Weights of a small GPT-style language model, trained from scratch on English Wikipedia: 14 layers.
MLP neurons of a small language model. Each row is named by its layer, matrix (down: output weights) and neuron, and shows model dimensions 229-324. Each number is 500 + 50 x the weight over its row's rms, rounded and kept within 0 to 999. Numbers have three digits each. A neuron's up and down rows have the sign that makes its largest values positive.
A block is one neuron, or neurons of one layer that tend to fire together. Before each block is what it responds to, as a language model described it from the Wikipedia text at the highest values.

Influence and authority nouns. Abstract nouns of sway or power, mostly "influence" (as an influence, influenced by, her influences), plus authority, power, leadership, importance.
L2.down1082:524530448445483475433475454514530512450454469501502509502498499562470553530459446530463513562473495446425535449551472544504608497413471601460602519541526442467510557468520558507507554481484586497500457558411585448531478480483419482511477465583523462530559451444548489608559599482473522532
L2.down1083:486438509481576510454505452529476488497417527564570537530510460582508497425505532465516462466499475591401573486484495555499468472593515500589485530474485469549533495450508502560617613524532627506499508491435452534570557463526539498552544474463457554507491431595472480505473533447521535457
L2.down1577:528508441437462465488397396500439428519539461593527582569449416447485512484479495431481508412464503616545545478479600580501477475413471439441475393473427569469531592486491511556472537528459517504549557550430654427601549474525456562473546489451508500526506438534576608505474442457428539505
L2.down1586:569529444452473627513528508579557492404522409515483594497488509674533561459584416579528440498470429544448533551445458542561379482479526568468484523542490489439489497551504590514472522443553500365459559535493516526595513437531468473580481472450496503567474458512451480524474500547492551510

Abstract noun endings. Final pieces of abstract nouns, often -ation/-ion suffixes, in section headings or after the/a, such as Adaptations, cessation, support, use.
L6.down679:513528412509506498520504498555469464588617549482550425494444541437435527554499569505443594503483438462473480455538494473420450490411513517528433535444498482467537498521553488575513491524600590467581431571468463479631462457614516488426499584454487492506504429593474559519417526474593484547

Sentence-ending periods. Full stops, alone or fused with a closing quote or parenthesis, ending long sentences, often at a paragraph end (missing you.", 2011)., the event.).
L2.down80:489464488539552533509461525482426464430450584441462373519512482570507416435488437468473444523549490496502442527492494462506438452508624497451408465542495461471489399537498498502469513528537502470504475480510464499381552530550572499460484573482498538528480472506375576478428489519475595475
L2.down338:574498450457489571408476445506453559413477518530551452531543560444526485532476516525488518607508545559550458502529583405609474392530438458532458506537457464533492509502419542459472491471573549401511471466558458451546536421530512484399478416452518498510450563513448509529438552529534447570
L2.down819:555484440435586589495515401509564527464543491502516535530455512524543593522489527510443547479496606483512428527482550429455414487521487464510442541488462511398555460579487528502540578507512498509409514548489577541489534469499509588498495425520524459513479440492354500565470570476493452504
L2.down1450:505519560472605488479538461558509481476502439486373493484440514542591504484541453513540397482505611549427568584479553483466543487484497543470508484491472546458457469448508529437482435447450531447486490490464543484557445493498544520537477493563528500488499537509382484516561526418527384493

Abstract noun endings. Final token of abstract nouns, often a suffix piece, in narrative or analytic prose: controversy, sympathy, significance, attention, vengeance, request.
L10.down61:542486523477536552482479507492541507509564508598524474451558476469490477530435506473487521404514438450495519546503479500457426486515414509504526430451484468467427551498519445500554559487509589422505500459528448437525613485491487563557492466466566550550508445465498562624539455574454526503
L10.down75:546495438494509538555522511442479554498505509481629530518500516469440457451495508461493525467484577493568541552497516487576482526501471499465506430590622477458630476396541460567554500447539473518621501506460530515476554607529544438544486559460517458476503382575473531460471507490437577561
L10.down76:569433567507502422567484505397411597557536483530495401525535524500421495477578519550511536467440523462507577487569426548484413491493542520458465497561572486508600500394465448522428551473428482495586505485581487509533524530462461468400474561436491509455525550560530528465450606562529554477
L10.down91:469518543477522556505561465472512480414446467457567500548571519493460516506483438542521529550606521483561528473598495498563494407542515513534439551380612528407514456511486546526520455495464526480571458493565473507541500403560508494531441442427546492572437408542495370411548575474463536524
L10.down262:565505543427496484512486568432467577433592519449458523541541495502513554585506512499464522517453551526525489519418514486447494471512518512452444531500451398455562581601486457603449506586540509573552451481450495363511466494451446488489583525410595459508558431498541570517527585513525438555
L10.down637:508491453466452510455432496480474552517519470573532479504501475484491502529393413548436489484468484536445551479492527484557381459507564484466429435550545376488478502504533527498484579505480524450492475483457532501549450606568544455551590514511508390540466507504559489543505485534535515508
L10.down845:516539461437463557476517467452406415535540635553519542506480467361579465529525545438423497445521542503368443531476544423505454483541536517566514436474510442530594485523500456594405446420353552496521520491552530492470542475520507403539531523500488504503569598541492487553519520531548408496
L10.down882:567452518451528508591424351478559470409529442635535480505465480433475390530536566464431524551532502544493482531508507488454467470504481431507517516500499475447487506539483539552448444476438461463515462512555487502619548567538539526554415480517482502529502535365509510434451427489526435479
L10.down911:621461548518569540472484511477490445456510498519547404500509533501385507461538475506487524454476436464485524552588481505519565527433506526511496549493600447453537559552475432435529487456496554589512515481526519537551519483566513505516517481596442545521464424509464502496495518503505469499
L10.down1014:568591381441498579512547466482427449509525497570489438547446487439553443495499514503504503549497478435356628524499525527548598489537492450609511483575472474458544527474431523447581411570537515442564493477486574574526426574589547471508540471523500554494509657532438633426413483479485483512
L10.down1021:553462465456478450549481567419468426516477426490583568414524523498458558531568499437484592450459482541511472562468491423528505536422528526589580470512502465490517530577470457522488448535505472411526398507555511429495373482522515463469501545465459557456505461518507554476517590434506539430
L10.down1251:558397509441371575489544519485549456535534451492446443556493483534470448472444522583446538483368491444513379410495495532504457525416502491447430461425521388517505602482485553471438499456505560509524499413514466515497448526544462444463448491508457504498417495519472477586524429530532460486
L10.down1450:572519471471484436485569504430524466516436551449513487612572479499557585567472439486471496541494512536519526492439364474516495533396481490545631515609552540521491436546392466431558517550558594407456553558430617504421504475521424369572581420465480436506399531523479464571432520473540490538
L10.down1492:439532501526485499441492534471495485547473529464503482494503548502487426466511607513474551476527571558467488564375502561467450533422517449436547406535507559421550542438473464479534486539530437531485511551534532481516501510500576457532471556530441491455443522537469439485570456415516540514
L10.down1509:528535511474452499519418513444499518535447564480567556610481561495483445463562486450491463499509453470437472402454493464527524490444513504462486540501530516470481533442419555443551400596519503509616480441617583510523532471619597455557557629488572489449562432536496464399461521598581513515
L10.down1676:456403480530471467492603520457536440551501536483454612364594448515477426538555459497451427483506473512425545513439503467486474555469381448488559549495490561484482532504433510527499417486491529450508520496529490556477460468605569497457508490491581411621376450589558516534505495479415458504

Table row line breaks. Newline right after the closing pipe of a markdown table row, especially header rows (Pos | Driver | Lap Time |), before the separator or the next row.
L6.down1071:462480455488507595503550524515485461416562528529477485463560464501573527506471549479531487467509566572453491543473469487478583493411516612541547433478473483551359496517466530566492547550442560532491583513551541544481535507563533539535603362510429409513527481448487433522443428453496553517